config.yaml
num_hidden_layers: 12
hidden_size: 256
num_attention_heads: 4
num_key_value_heads: 4
head_dim: 64
intermediate_size: 1024
vocab_size: 512
hidden_act: "gelu"
norm: "layernorm"
norm_place: "pre"
norm_eps: 1e-05
positions: "rope"
rope_theta: 10000.0
rope_fraction: 0.25
qk_norm: true
attn_scale: 0.125
bias: "all"
tie_word_embeddings: true
parallel_block: true
init: "normal"
init_std_qkv: 0.0289
init_std_o: 0.0
init_std_up: 0.0289
init_std_down: 0.0
optimizer: "muon_variant"
learning_rate: 0.0194
lr_mult_o: 3.0
lr_mult_down: 3.0
lr_head: 0.00671
warmup_steps: 66
schedule: "wsd"
decay_fraction: 0.59
decay_shape: "linear"
final_lr_fraction: 0.05
batch_tokens: 65536
max_seq_len: 512
doc_mask: true
train_tokens: 347700000
max_steps: 5306
dataset: "wikipedia_en"
MLP neurons of a small language model. Each row is named by its layer, matrix (up: input weights; down: output weights) and neuron, and shows model dimensions 144-239. Each number is 500 + 50 x the weight over its row's rms, rounded and kept within 0 to 999. Numbers have three digits each.
After each neuron's rows, "fires before" lists the tokens most often just after its 100 highest values on Wikipedia text that the model never trained on.

L8.up464:448451536470426459478549614482475530523537502444601427608465491445507546476485579553472457525413571511517536475541539457538564564452448518463613487551512493544498498526492533454473454484508456491500437488552466379468560540516468434455569557543516454515547481450510572450464459473564517456
L8.down464:568486472429566457444475472520559466547512510545477509576479577481429418500530482510469493543483425628444507469442599477496461400540555543470486525386406579498439514579482549507487542492451471504513486547587498540432411450494532427549534443515552549503467537472619590526503456578502525508
fires before: "d", "on", "en", "k", "s"

L4.up942:513477569484550428532467570535528551446546498501514509514414462542402589480504621637471470527538501511491536542499545418457485492539475545414551443521496435559529535537554469492452454460513438503512503454477585421589467609430447409545483542518423424547433480416543377415446442579476516449
L4.down942:511544535579563568471463567512509479505565490458545534602546463507460478470554459477589475527455516585531523530473569550457438462491484550455540456448502474513506486447578491489519546551503594395511450500463544542558488476462562490568374458435468427540575470460503455494540424527493444483
fires before: "ic", "ed", "el", "ing"

L6.up971:548518513587484640514489458535536625526519540497480571448470540486520491568506456455458574531557577389412449553477532520529523502518540523509515474527524480563469451524589519484567478599598488473495455467477546516497611422536513538481515476511495440396573437543411440469473553554515502449
L6.down971:524428570554491519504490585517552547453445486525520550440517495520376515501515513497471565497391544518408477530425453461539624431555499481521443509388463513567560557521539439503611403551552543483459525503445501420468473503500489512506485477519480563488508588530531481407540440554578560419
fires before: "e", "o", "ent", "an", "en"

L4.up709:507419465462448479472543420462549499481560606431364559612597469524537514513510423506404478526419502540503484468535451566571488565467515486575492495528565500469483622463571593472588463515424608473459583520513483572457542507440534457501504521511488586507440480535513427481479447553508523480
L4.down709:512452437463567626478610551483508529521504479450469464550565487517511453489473454501479484493561503454554439547520521472468451496482536570577437477383483413508460529529486593542451527418462525462485451475472527505608425535550533542559563489554524451551542593478509529478545508504525461456
fires before: "ld", "t", "b", "gh", "g", "p"

L4.up712:571434497515484548512450454471431450506492450517569481443427666474482566483497512500403510485519544532518547481558498399505505445457530535518494525520526547513491578419525519540481400570562430521448551512531523534480528441434491425392490495443517525489389497525487566495451532520580518590
L4.down712:592429538479574518510475511480430614544504492421516546558570476517475570565553459501456403488492454428535444533516574541395563540542521489460453562539502530489432525479441451509592495511494498539486606499563463538498456548547523522409459583619597471571470475521494574476531504474496427476
fires before: "on", "ic", "e", "i", "and", "ow"

L3.up336:404493560464440474402478532580545553592486565431544501546424501562528587471471566436483408499550539587458486471533477605508440461577441536524539635518521466628439542481536486555583494481467592590450550474500573540489426469479493448512546408475479505503508451482539509539445506461541492489
L3.down336:576510363435491549525523405482523597507533544524492412458419558491476558563574579513475398448448494468580551577418361545500551536527443491355543521508442515500408492492489441538510531483465503580518527530534459430505573495469504430592497538483485485520483541499467449485533449478538526426
fires before: "t", "al", "et", "a", "ect", "ts"

L7.up570:548497459454541677480515529504424509472563429504516495517455522453519510526498540406459457480493539507495500401371467497440468491555425399542479592567491501461524601476463468551463490563485431475438556498466511418512431514497574506484513478503499566453549481524523515578520579484468526628
L7.down570:485559459587548483458509486462430504513566538453492542529509441497563491557450421525502529465424489474402553562460488478540513580415519570472558459478543530506520484464510540403503540453544519445573531535471455500447506482476397404563570510560520521393464525538475575505530571472497453571
fires before: "s", "p", "y", "ic", "ent", "ed"

L4.up379:464437494487470462478531566493449501548533482439506511529526472464526510616443595507591402452560577497490435479561497474495546539534457478488547434544507498458556447445632481551485486547508407497491519541508451516460587473548562566361469440523530461545475528504525403517477463528482551453
L4.down379:509525516488531557597450498487615544475443436492523449526409470535520590422483542422565535460511517494495554620549520563477505567546501490502426461453483558521452437495488486508581495540493488473485450499516424501602472536521540515472527556412543519493598448483512484579535555528488525524
fires before: " |", ".", "0", "6", " "

L4.up320:494532537498502469431540480461556541443466435455417434401477462576570493616440487499426411507495497509463479529525492544492505511573552468557566426437439460543573497384496509513448401489510532494452417573437490468582456428490503490530489529481561559565546543508476534496424500535533477485
L4.down320:509502508528558573518549525433482470564481437583460464563505442424545429506459420566547480513507490455491537414528366459461556415564487476407591472511426532473480568587485551534584521558447521458454477557461474468453592498537573437484556538536504600499605518510508507497515523475494525545
fires before: "al", "t", "p", "ed", "ag"

L3.up3:586463540516627512482482497535437589535500430416519433501595523476365546500495559491480481507493440476537536419401588543563560550542453542401559523540443504481528564461485558472465464488532548413516490457468538477586492520456551517503530446487479407495493436523508586541404498551448485520
L3.down3:555521518426497515446459469521448547626466460556458597524547405572454414497460555515569515392498555461481528547393503453442431514510523473549491507510432539540545541522616494583382486413517482526433549457465535465549378479465517504631456497449507536573512445618486473519586500489566424417
fires before: "ic", "er", "ion", "ary", "t"

L7.up886:432438558480540443442559552472483464497489485437476417497542501562424563574442525484506478521508464486609416414570580558527518537492516480492487530560540486455537526480397605528530607515564484499455397452474544568471541428543522468554463426479492507526430524525449482489393532532395469553
L7.down886:435542491481495502479503561501517475457472467519466432378502516540434513509488485518458506581524429506572470508520495477550529497459498559466527518511504533362550414468433556565516566491537553527429489495409555521442477510551507532492493495437451480564374408511463466586473587504412482515
fires before: "==", "I", "The", "==="

L6.up781:513510470448510475472518533503415577525571445436441573480482555500544452597455539460488581399553579448527553452405507466490554460483439564473542559487484472536401501405540462521524508571438548443515526561462542525529473521486507433561440394500504474533494478507531454479501475470482501489
L6.down781:461502530427471463493529659502476443599505515517490607562405469498506541506512512458460481494408511576437421387450598454516488489449581481560486463433480509474516523503547400521476633516464477428550582492506477452515547449426408486542544580521449492490555478464549453495519601543383575487
fires before: "ent", "ation", "at", "um", "en", "ated"

L6.up847:465471493565430538493501447518494580481548518506591473462478444470457476521471559549521423458568563437473575546456433453508450570539536553451552471553553537520523514445360451567525529449497556563468548472489479583503385439515576458557536493469484465535515485480461542431446506528506507470
L6.down847:505563512469506565477531532486497467464537442500532482528491460504512465522434490543471478499419480431575503584427551528538464445492554549470505418508589498462509445500534450487472498513550494408398483521442502511538462471475571530457565580498487463510654528489501489460575539523511487484
fires before: "ed", "ing", "ri", "her", "le", "es"

L4.up766:491568476551496411525565539511466489503536526433517495504570548508510400417584552540455519586503452512534423521496500577486502474578526448429459454531466480448513573495444513548485514601548548439534493468545482541418404450526512495512554291424480522437552445521624386386445462531484419580
L4.down766:556538555550417541587484493467485488490528440511443439523384462496427514462529487515439345463471482472405451403449432525514492581528489488411552488485457459512518468556495558510489609547576504459515560567486489492549571530505528514512361442519435477530531458592486578546512577505486465522
fires before: "\n\n", "\n", "==", "==\n", "G"

L8.up1001:487526470495493426508490493619504511529608515532397484523474511515507485606469539386479550491410460550448528507514530545450525484525543550448454442522531545553449516487414487457507488564467514342465473445419566515533502494524492474461530412417470429573564617507551495443493450536479439460
L8.down1001:486545432565477547522576521469529539482515513428530460567475506564477398553504517552549462458630479446500587451419441463476519466502536509502446583476476464495531528534570491472516524529584510502472478549501518474518481405487548511427540590573536587522546514436444562440557609589491469515
fires before: "m", "p", "e", "es", "ed", "ent"

L8.up897:504475488536467479535527530522446489506593472499527429525464514465444489599555527581553543555492479480613423493396530564500461526512475369502413473565474484545486323527483564527457546501531469530512572478504486562504554500548548484576510354466434556529515491484535521474501541509539457521
L8.down897:564490603547475514531446510473538570487531445563488425540444504489571457447449555578537543503435490462538438442506461547422380494508497491522507505511472576475624491517471462553524514483532480541514496552467522584470446591555528453542480520512485479526497486602557488555515466481573457495
fires before: "\n\n", "\n", "2", "=="

L6.up566:412404532557530519565512450430567458463533546540443509485450405521424429574525592513593479534423447443553537484479478448587381510540528569501455496536534555441518444546482596586428496522518464478485547486469475423505562411430499489501493570530549520478446465604527487575632492543579520519
L6.down566:495486424532633532449446579371622464508463559526536510451408521547570495443464450455515501541592505554490517503526540464504516477420552427510444492534532509501526502464457550526435445487503541469490544489505417597467591584482512521510515571490534516491462454456456535443465586601500512543
fires before: "od", "h", "ver", "in", "k", "ard"

L6.up767:550477482469513517531428502566500544581465554366492474505454499505438518504538482494486471416499559596496416486513360509469454513498473474502511576511522505508498398549594522564510497545590520419518532398501430470540490372510453459456453514569498550527464611474363474414471440493515424542
L6.down767:517501570543390477500523508510549547550530623523521574520477492554431560495494395450404429446400513441536463455584455552483457563415462498438424568527513507517446481409474546552558512539552506521492472478543424510429498592507480546513416533504472530604534543376499528561484539511428462514
fires before: "le", "z", "l", "ation", "r", "ul"

L4.up281:535492500485525529292513495569506533465505460482475514479464493492552471479459511502507543456542483502558492568470542578496537523602523456440530416583509463501529546515465546519547465572413431577468478607455527511543476475432608492526548551513515492481388429452505484498562465472490515439
L4.down281:480443397526561458491515488479551478421372387453521460493505471503460567525383522584464508556517559545489524487499486548603515440522504471528549501558509537464433546544530496408607506499568529607466564474454508514546510459529641461567488572524480560392512454428460582517488416475451397583
fires before: "an", "i", "er", "is", "it"

L4.up347:501521518615464560551494454473524535494510490564506445580464571515522542496377499447570598483500500490470380504626587494490546528590532496509528486430502529520529542523515502613427522394536470481445470505538372501511439419484468475487405496526467497636554570491535414569440447490459517503
L4.down347:462509523548514514401496417511533531444361494582534430462532520462465484473606542478497537534505440484513453556439463519471384431493495614506558531534481496501520434484455483510426502495516561534514593536394541449413492479462402493504447463521485625486487504583545516542529496518538551486
fires before: "|", "-", " "

L3.up289:548469469561464661493450556490614545636595538495541466495425519447543479525530584521440475419538482438503538454489493495478558443445495458469509521499565441481477479461576444481491533496501499468563492584408453518447526411482522525461448541552525494544544456478567549436517540509455477472
L3.down289:464474540491415465525505561426531566489448580549383447664514421565370552358335438539490482445432493497455485447502510458485436528386496554467491549550467543535475514519521514510472509417434498498557552433453539423492496552488587521502428527499511569482505509425462468516559509471508453450
fires before: "t", "n", "ment", "p", "m", "st"

L8.up894:431514500395463527485500572522559478553573576560596566506557504394444554539496436525510484558529594458571479500492360550490510500455439488430495505511520498412531475526479568494481453445584492465535410466509502460454516526511486523490546461577524446589480431505549517529530454445524529491
L8.down894:527477496482517404573494355412474573523429537536515429496418487547498517531484454523513537572509532515535510487456507442483545610524528492441564507447499472517493541573475435585587502472517510523542545538497552473580627522485509472444457505514545516589429573448535522574525460508518506457
fires before: "t", "ts", "s", " the", "ed", "et"

L6.up542:480499513506513527558565584460503473459537480526571370602556489514554463502604565359466556436482497504494475515538557466486484524420475434452444478469450556478541508458575500493509549435499489455432414473580565531508533478473407508543492518547569500539479540439445552521434603504611509487
L6.down542:479502583467481451508441505499501553515465474466529436646551506481489491467458470473448463511560480589406489450506550523464509479469471473468478464436576464510414463482575568454548503523438472434521515557656489569605477507468505571569480502621569461509514554502490462533539470492487547433
fires before: "d", "n", "en", "m", "ap", "ing"

L3.up539:552535444514428421413530527532488486560527515506477508567508525519501501407500538494511437423472504529445571522490472499554541547513581481510478515424476515456478536529396425541535458408468563339413546549509455411554538450501584540448477468580575569479506508487587468547558441603478475427
L3.down539:595428482521500530503471536494531561547467467510537495503508480530472520485445456519539531516518508518442564543565487467559519533538524472476446538413486558505495446406523500483582568490600546567486418534561494499580492499363484456482539489473566416495449494543606495523551542542488415438
fires before: "d", "s", "t", "g"

L6.up246:522560573509424508528471502373463589485473481457533449523549543391567478516496599482498494523490466481468477423483408461377434542544553506472441494467495554545500472459528512421495533449541429475450539496438554521384512523549456488661435443485516379519488497498546641506518525561443600389
L6.down246:540519496539494431484435511510589477438437518446477437590507433462451533529418429467557543578443514508462458522412548512566520538484540500511408500441479522572428483528512521423598521503408458485557498517533584471552458493544470468489532514503561565478583523474459526473564456592588435380
fires before: "ies", "o", "i", "ap", "ou", "en"

L4.up359:540401554502486458453441509529561509523476490529449530450561418544493482541461518467458475437438505524592515496501513509489574502549466478385574472486505535427490458500467559530486472523531458623523601415455524527454581507536517465426528450533463560522501512593597509464472461501491469500
L4.down359:497427518459501582466475519435491513464533589476547431343544488458549538600484494490398447531473448507487491513486518501505542473520484498460547506552487498506465529466532473601486465398524525520416553447385533530419471498557485478507511510433453427444474382510514401558511518482502502493
fires before: "==", "The", "I", "O", "===", "A"

L3.up911:494493489523472497497523508418474562522462513532490549489333522582528525540408367517482481581466534472517517454429464564540495491450540506521545586485496519510499475528494377564537540516476553480553523489451520501532550510526528507513708469426479467553538548526421491446397541468484415499
L3.down911:502504479494618477442512483467463572522489487447466513514466539595442562483559452541442552504505468344546444461463555499466483479503518443502568557496451403484568505587467522482533546394493545475470577574400525511630529564534491461507451488533532430496543436549492486413465563539565509500
fires before: "ic", "al", "ut", "at", "ions", "e"

L7.up1002:554478557511562602599448493513470427454452549484537459493502437397449402515551577447499437442570521507548572464486456520504535479518532495537519553449537486632550516584438473483547463535601521439508541475414486480599567534486477497436507490475447609487510516510550431514525484492532481491
L7.down1002:387446496531523444526491522447499594541565515536445584414514509492551580435514439494582552422616558498513488509573471470489499518558545550473562514470529557460487532503541483519428478514521459467451465519552533468460489451542513604508461558554512524522456462444447414489518523511509574533
fires before: "h", "n", " a", "y", "ag", "ies"

L3.up964:523429601472489493520541481585550485529519505510513541480530541428549504509471519512505538465473499512475522544432393446520485423518551498564470468450500537559468492586509497567538537489552550493438507494473507484528436417509541435505576414494509565478525511596501527478543508413380429444
L3.down964:464483599496477519591464442558425508492426515507537506455501524439516584477465544476455464524506449420528488553554519555483481568397521549560605528459542534533473457458486516420549515535540496518500629464468517465395478566493425460521472482477491563545469530545523430481497497530532514540
fires before: "-", " ", "o"

L4.up213:527432593519497567382529467529420579502456425464517529501456462405469564605545527505510587409486509556415525495531520547529522510497409478448533465572523533515518467531524524496433458509511500527594452476517562531512522612514499593492510439523419489447485601477569433500471476579493511403
L4.down213:453539543504497481454515495450494442484550457527392471502565413528471439520486419553499506550472482588496468522482551519514428539535510447584595413529489504503467525566625476413416584565519513547515554503531528442465526351593457492512532503557478469505460509449467515441493520465511474470
fires before: "an", "a", "is", "ut", "or", "es"

L3.up113:605426476488496498460564531567541483516438581535555463561487439594465578506579469529537403403495447458521528456466461470487485511527516513514418541472576404518557392488487428566455517498469586493481542506539474507466462540326474439561494531475503484539533489519460524509543501450470574493
L3.down113:387507483582471419537546582489476481448484502558466498404485506453503467487495531549484532538472464516407586471615580472498476622483469476480493466473457526597521457565316547594477470477471412540544557515452481495522506520404456438455527560519557577505419547402496439454582499494564508550
fires before: "t", "k", "ew", "n", "he", "re"

L6.up988:555487455544510468434493480520499537450515512432495441579445539413504371466608521486482514488502550455643574413544482480497526452398579499520575496497475550497513426450462508494513413495483444516550438532543493459498605503462525504474584536502555448443481450519481537495486416460514545491
L6.down988:398462568490564565505619472437420502560524522534531541428553472507587477444432512556536441353536412427511464481451531470476436471473476509622460548484490544511411513518546455464431526584408575585587504553485446482499511449551408548489516487426528530487570496383568452504527502566486429517
fires before: "id", "e", "ent", " |", "."

L7.up420:490521403483464483481525477485335477559527530503509472482501604562492436520509572560493473517534452465488465524449491498477520532477464550442542524444471430481415450521493507474438496478507502394534476477520470458508522449435553415417561444466545488522508523591581518555482494471569383524
L7.down420:525444518504483512393489442489451395420551478435525405571398542540516512556448467552550518604536482419521448485508593495456590506570484512487604628456472532430449563514479498494558564463484518481454581521506535406486514514505478496455532483505513534488495524519500497383528590460503515577
fires before: "ity", "ly", "d", "ed", "p", "s"

L3.up715:535504541538573397384480454530463474525504438422525559484413470508484471516525514506602466477548565495472466444532482525473531593566496612470568411524544447442532415478609474496582491490486450504591454519497560423416536538610556478603535472559444423451513505454526539419477457485487477472
L3.down715:546478540400477411517492482435465562460458516458462597485425361578481501511460468406441461490419548476416460496573529552423463536539551481538469512571487474606546485505389558523634525506569464551501480512388548505430538550493493475474422493506435471509468519542529511437468559530517552436
fires before: "\n\n", "\n", "e", " D"

L8.up235:512544449564565493474489458563436527497487472547459384514527594473425419555479499512470523502548493542529531504440476573545522482525519453533472518596524516508484603436586558487506521463471536516472539457564491467585604587397388628406524539540434522514511602387455514480544483493528521494
L8.down235:491507491568541571479568422509455524481504577412479477414485539512531586470476439470471460431477565462529454485515482384458528553526578486545438474446504548588436530520607481527492404475473530489558488499442561558459478490549631414471548585475541528511534594542448419504508494496421378447
fires before: "f", "t", "ord", "ts", "ic", "p"

L4.up917:460462420494469416447570530474465546503559497525508534544449498498494513528556424455445476498536480461480418352464573524500562506472500497525433504561490417463546499473566550418455441566536448525552439515564536537494521545432531587595494563484505592465461521585491459476473506437453480571
L4.down917:478468442545607559480507611454404515559543529441493468592485548478489437472483410542478556385648543400498427536436568484471456476430594548566457464490433442527527560558495522504514447573450465427497548565411467453497473412390471445421572461540467497395447430556451544544492387557476556556
fires before: "ic", "y", "ing", "ist"

L3.up103:460523599542585508549511501421460591580500562573488527535559521517497530515533497532473508438594524526481545529496421499454515522428672601445517453525492545516569445498438502534471476564411454520546572501504479506461570519461582575620486446410500523443415555523394458471426451471502531588
L3.down103:523515530541471569551476479614492473577455543496434391525455486525572512456484537517546497477499435472512660448442510407486483509507502430529447550435474501611518411490466448542561523505468437409467497499540531499510541537523466530424529521499489530552424515573471570484488495410459470447
fires before: "t", "or", "o", "e", "it", "an"

L7.up221:424435487558534537516490507547577535393516550616487450464497503456455412428391421528521505514438364531528524499433442567575563494478456520479595435532568511564484498435422424445500470610537563450416550523525536561547555507467464508536534484463450417472664509413490539495478433501511560619
L7.down221:510450484576532571651546480481512500507457470482577497364448490531502513452483560500570515458544452492500529504433548524520444491511588512550469573577505569496505476566480543455514546468456560518538572565421485437565470593396567433538457507509411365528515572446531499496500506532486517436
fires before: " |", "k", "2", ".", ";", "%"

L3.up119:448429532500515386527444542468498501544491462541502552560569572551544479592477482464535490478513543395503553466491458550432537547456548381576553501503500533499467561514528562508424551522554528534590507417479500432604602615493512406472469504456483484442474550520492566525501507498557508480
L3.down119:568500537433518499469571477450521506569544472542482490563497507483408475479489492557520509471484400529464452458540489457445547444501485502500438477525541443622554474564515500539481559474538552448610501507532510649526473475487491522498571601508505443528440465355480546545514427535559458478
fires before: "d", " |", "a", "on", "ar"

L7.up933:505544512424530496598495396539495605433425466517560493549547431488513535406539510584453504452492569569592482400477521405517547547486537375491567501494497504473455508425489446508476520478578552547459481502520532499490445403546502495480484560530555510522575482414565506391545462554622506478
L7.down933:479483517424507531558471535538532445551515473523389524511480579505563531394466451478440454521478551463402489496489481511521449496507517468516436549500396518526465519544509507417421489535466408510495490431591480500553524472560453464485458478554581597484461445471555483440391466478475442405
fires before: "it", "s", "ed", "an", "on"

L6.up622:506464476567520448496560466561527437539453543552493513529531528461478421486487489546434501580481486436415456580430444517547517471535523501484490502454577428505548458452550464457576476477540445415446481487500624468503477384516503485467501549529556500476506494568522561502439377539545522583
L6.down622:487489466425481465588538421433535486439466586497547467567414544493488467548574491483530532525490502515520486527497585501455568537472511451490408443559503436507494446576532397494495531382559462480482527497379549535426516491529549566446458443602416510500587479525583500534500492516468530415
fires before: "20", "2", "it", "19", "7"

L8.up608:540500492534526567458541497485532385598592451531526516444419446490492460495467521520483543410409626536569496482467542480536585486489459570453540487422575600510515431489631535464423461606548473493478513514506603504519531514515487586480563339512525468506575504507462477507501467523580539455
L8.down608:420509517452529451585536601506454519518524503474433468544495545478597504588541450482567550480532491453496397393492505431547532530451611561529571515485511546540508502547512514553613493468461463462492549538513477426461435516473435482555488452307506463477469475482459522498447554509509471529
fires before: "ed", "at", "ate", "ation", "s", "ce"

L8.up547:445533424504465480459502468512493475518490493445495519449499498503464482507481498527491465499464502527563462518473500513422579541465551558468589507412451517427485462489491469422441541565419527606451572499509558489432499469532498501452495469579517467510523479552545507530493498587461512485
L8.down547:478459494492504626460550468564526440428555457451483444454553522468617536517437453502460416483405493377502457575488551443514486399575492537401446500475514483519478569485527420433578461556497595490471466493491520522527620539531487497545559453556449531574528436553534446485559558497463498583
fires before: "e", "ed", "ing", "en", "t"

L3.up558:467462490410425474415494492449443446485483501485567617552571445511420455464523433513540466521547433460558546527467441411383465426443538621478497543507508518497549516525495486450566468535510492498367489461409531506528599544467467610447414499464507497498607503571477584451431512505497531592
L3.down558:475517459491474497561488441426435552455437487527493544570495605469516538581517518459487550493544556525488579498478537507532482525467493441486433442416427525535597472497493566581475445475585408486474482552494502485478513563460476532496499517474464549542450493489474460529525519493512429549
fires before: "e", "t", "ir", "ic", "w", "ist"

L4.up139:469478516486483429505534547563534579429546518500550506497632509478513530434494548539443517467514576490438454556484605461541472495521524366547467488475416442519528515408489467463492538540544489478520489463602477502482471552549546526565515466393478499475508530597510561439523442490411431504
L4.down139:440486510488439467506514461480452461509464545422533482626433463579500565579568476564534522516431534516427414512392453510405502524498427610431522473472528505510447496499573490471553445390565493571539509558433523500494443498662496519491459533547394549496474484581484394551467442525526551449
fires before: "\n\n", "a", "s", "g", "==\n", "ity"

L4.up203:511475523524496513434441486516536432469528481462454537476478519485420518510493542489553497520590436513541560586476486486437495483401582534493522468609499346425558493519512492503540531614530429526433543517443412484479509547491519444495546520522544517465445444541531531443483491418476486517
L4.down203:486406530527482464469481499483446498551533501462638522496477434489582507443531528532536434487508494370483506502558558572519556493546472580431541601535428511531541519460522549509502497474528496590562511493526533519486504524591535569459481427464519546457578495518540476440415560491478468524
fires before: "e", "er", "ct", "en", "ic", "s"

L8.up882:487446468437539495520445526499399539517476415568480541478557548543565441497552481524525538393395542507526539523368481540499506437481487664566562540485591498560435454540550498536405481616517436500530535500553562608601496484478521539487432457466502444465552547513601483474534571530615480553
L8.down882:520545537456469575564521585529468543508441371492531410462546488460576485480495461497518450505523532554435585480479485533500587477469516509458531592567475500491471568502533502524532520606370540500592490441581483450482450492547520518570528540438512457514531481489450505558546461521600607531
fires before: "ed", "s", "ing", "an", "ly", "3"

L6.up345:472455502560499545450486412494576529476507528461393553513579479465492460469456530528495442488495460544501472503596489480482451503470460593519616559542478476428477540486495423457489561404473547474461560508531464434509555460563568477458493500557495526423548538485607466495470551497467436422
L6.down345:466525545554626562631561580504459560473469460567542437532425560441500475461547529415507543422466529431421552567461536479502522570468516542499440532543499523494493584506474456446435541464588504514442462485562551601502503521417416539513470502436516580503580493527559498576560499489389502469
fires before: "ember", ",", " ", " |"

L7.up400:486568489571546466487527541482425545508581529456547447437484504552427438552388508501521551531494406534535478538451509505475548471445503572407571392419499474592466473534564449530427524506475528483476525597418511559495414570548539496466555497510563453532523521580539448401444557459505434537
L7.down400:521543512466452489473439495457509477519569512469573494498523484511523501478449470524498482511521454448480492496548492460450475443460534537418633510453474457475488492418453503490538463529468512513511468573429523550568494560450542512562509519606499473645448482440501551432589556507575489469
fires before: "ent", "en", "it", "ed", "ing"

L3.up478:471435536567456422481480471395503526471545473407451445487470539495452512432530594520486465551461498573556511519558468542400553586510557534486510482434466505597475526499464531466515433524403520541533488489511505586570501468510516469453370475526568429564545514474496443560483454469546490487
L3.down478:561442453526502540403564519392601512514435534525506455524559451560508490450461356434518435510464473534474471466513547497541403557479487494561433530552519499472493526388558363526493489490491466512519546512455470530547458517417493525500508486506520568476490400433481486573557564518439509587
fires before: "k", "s", "ter", "m", "h", "c"

L8.up249:482456516493478458548536399499509481494434468497520511516459631473593494524487560522585512453483579527483532545469423500500544526534546386507591382517469566492452506491483447543459546540549596419598500487425531455509564579451543500510528481508475537395468485485434500474583430471541541599
L8.down249:460547529623488429434474484526562593498536521487479536497485477555453437430499540476518467417494476515475501590508590520476448480617468493501530572488474421516534453473534560523445553495462469570528506451557552608446454503498495477537499494477487444676551568465539478539402566483448507499
fires before: "r", "ation", "ar", "or", "ew", "mer"

L7.up169:452531559541510398514419509505421531541472562474521565569474546528474507553516477529502554390498523508560580515422489467498481474522431540504528519565552527466467444450435512509522533520608416450492441557515466496515512542416490497472554533627558371456515490495540450504454423505608470554
L7.down169:527500510424559520528432523488491487622524437485540510486457460552509398586558505522503550518474543508557530502515455427455566447484511473559583523522542561482577579530517482553532478622421477436574491570509456475558509516582451469595553486500422506513539513601501461530338481495519493445
fires before: "ed", "e", "ing", "um", "er"

L6.up277:472455515471504449529488583477478482495444474504488496492545456568432533629462512482499514570508497366612442452564567488528563563556509468448480507530484496419505508495439528564483550507514403494490492486456547522499554492559529421635474472468529498487475525508504590516405467583422472565
L6.down277:476427531508535479469559518462467422483459472429503457363512508512470511548475492475427478576508487513608449512505510495586502584461509493512498501508502564396454477439417573524523581550548565519463482415444556581523503482520454499458426460451453520545371459533392505543473598560419499534
fires before: "==", "I", "===", "The", "O", "M"

L3.up365:426523484502517506497453529508494530545503446425545434582446564467435400466538466521425470474492592430573549553469447580471525430507570552448496459488581465504600498442413490445426486470453603555384478539573492468484511474470516482507536519521530582526553407536649500529516538448560526542
L3.down365:476441471473529489491528466495474445503554598460542518481540469496500578519450428482466526544520541498533430490520513405484530513525493496418441509558496538402464526512503520444495482600464492541534473515464478528584496521552528498548385481529444526596396422479471437476458493528557435511
fires before: "n", "in", "t", "y", " and", "ic"

L6.up966:404580548510448479477464519532420569499487552442553540535444490532421486498584462533567526590385563457566535582423520433387528521494489527434589424489519466452491451574539506504506544472515528492455541562431523470499412524500537558495606480548536472564549455563580475483409559540522578532
L6.down966:492516490547535500507512497547445485673485528462608503546446472520450517531519462551499539493408441425506505584460459464501571537498540526491580552484603436389567553533464473509573579441487447476420532408444435494526521523489480499539539513548497535568555483587558509528532578600545494471
fires before: "ed", "e", "ing", "ant", "es"

L3.up648:508590507464567511540513516574474496553555469480431550621475501473431534453476506463596488467577418546461478416448533583473484512543513544436562394496528508463524428396381575471435513509585456500535571516463488452556520457464491573514520456478482546449459483510533447517478499510482510507
L3.down648:479469530564519429363530546555532542564467530472520525556500476515599469473516474492540485417524451448493543562414490502502484573549465531538517554477458395481483540551501441479594512512433461511495492477543524519594426539574541652503574588499506494485422612502521477543500486441536517390
fires before: "ic", "or", "t", "er", "ish", "ing"

L4.up611:377640521490489406464496546449520543539398494510449502484536540547541440543465533501504471571468581560531403509542495456547584535503401505536445480595537548486465525479454495482550402516501536514485563469461423378491503541533572509579520393529565509459469521486435514494485535508485401513
L4.down611:444430575520450543504467464484552515465487433468517498441454508535487521495502460465486519492449452455530549569535450418533534499490583498478557558441488486529553464443447519572436488516510556497489511405584499540496481493446454565411473500545542483471531463422551536530462542498582466560
fires before: "b", "ur", "r", "s", "d"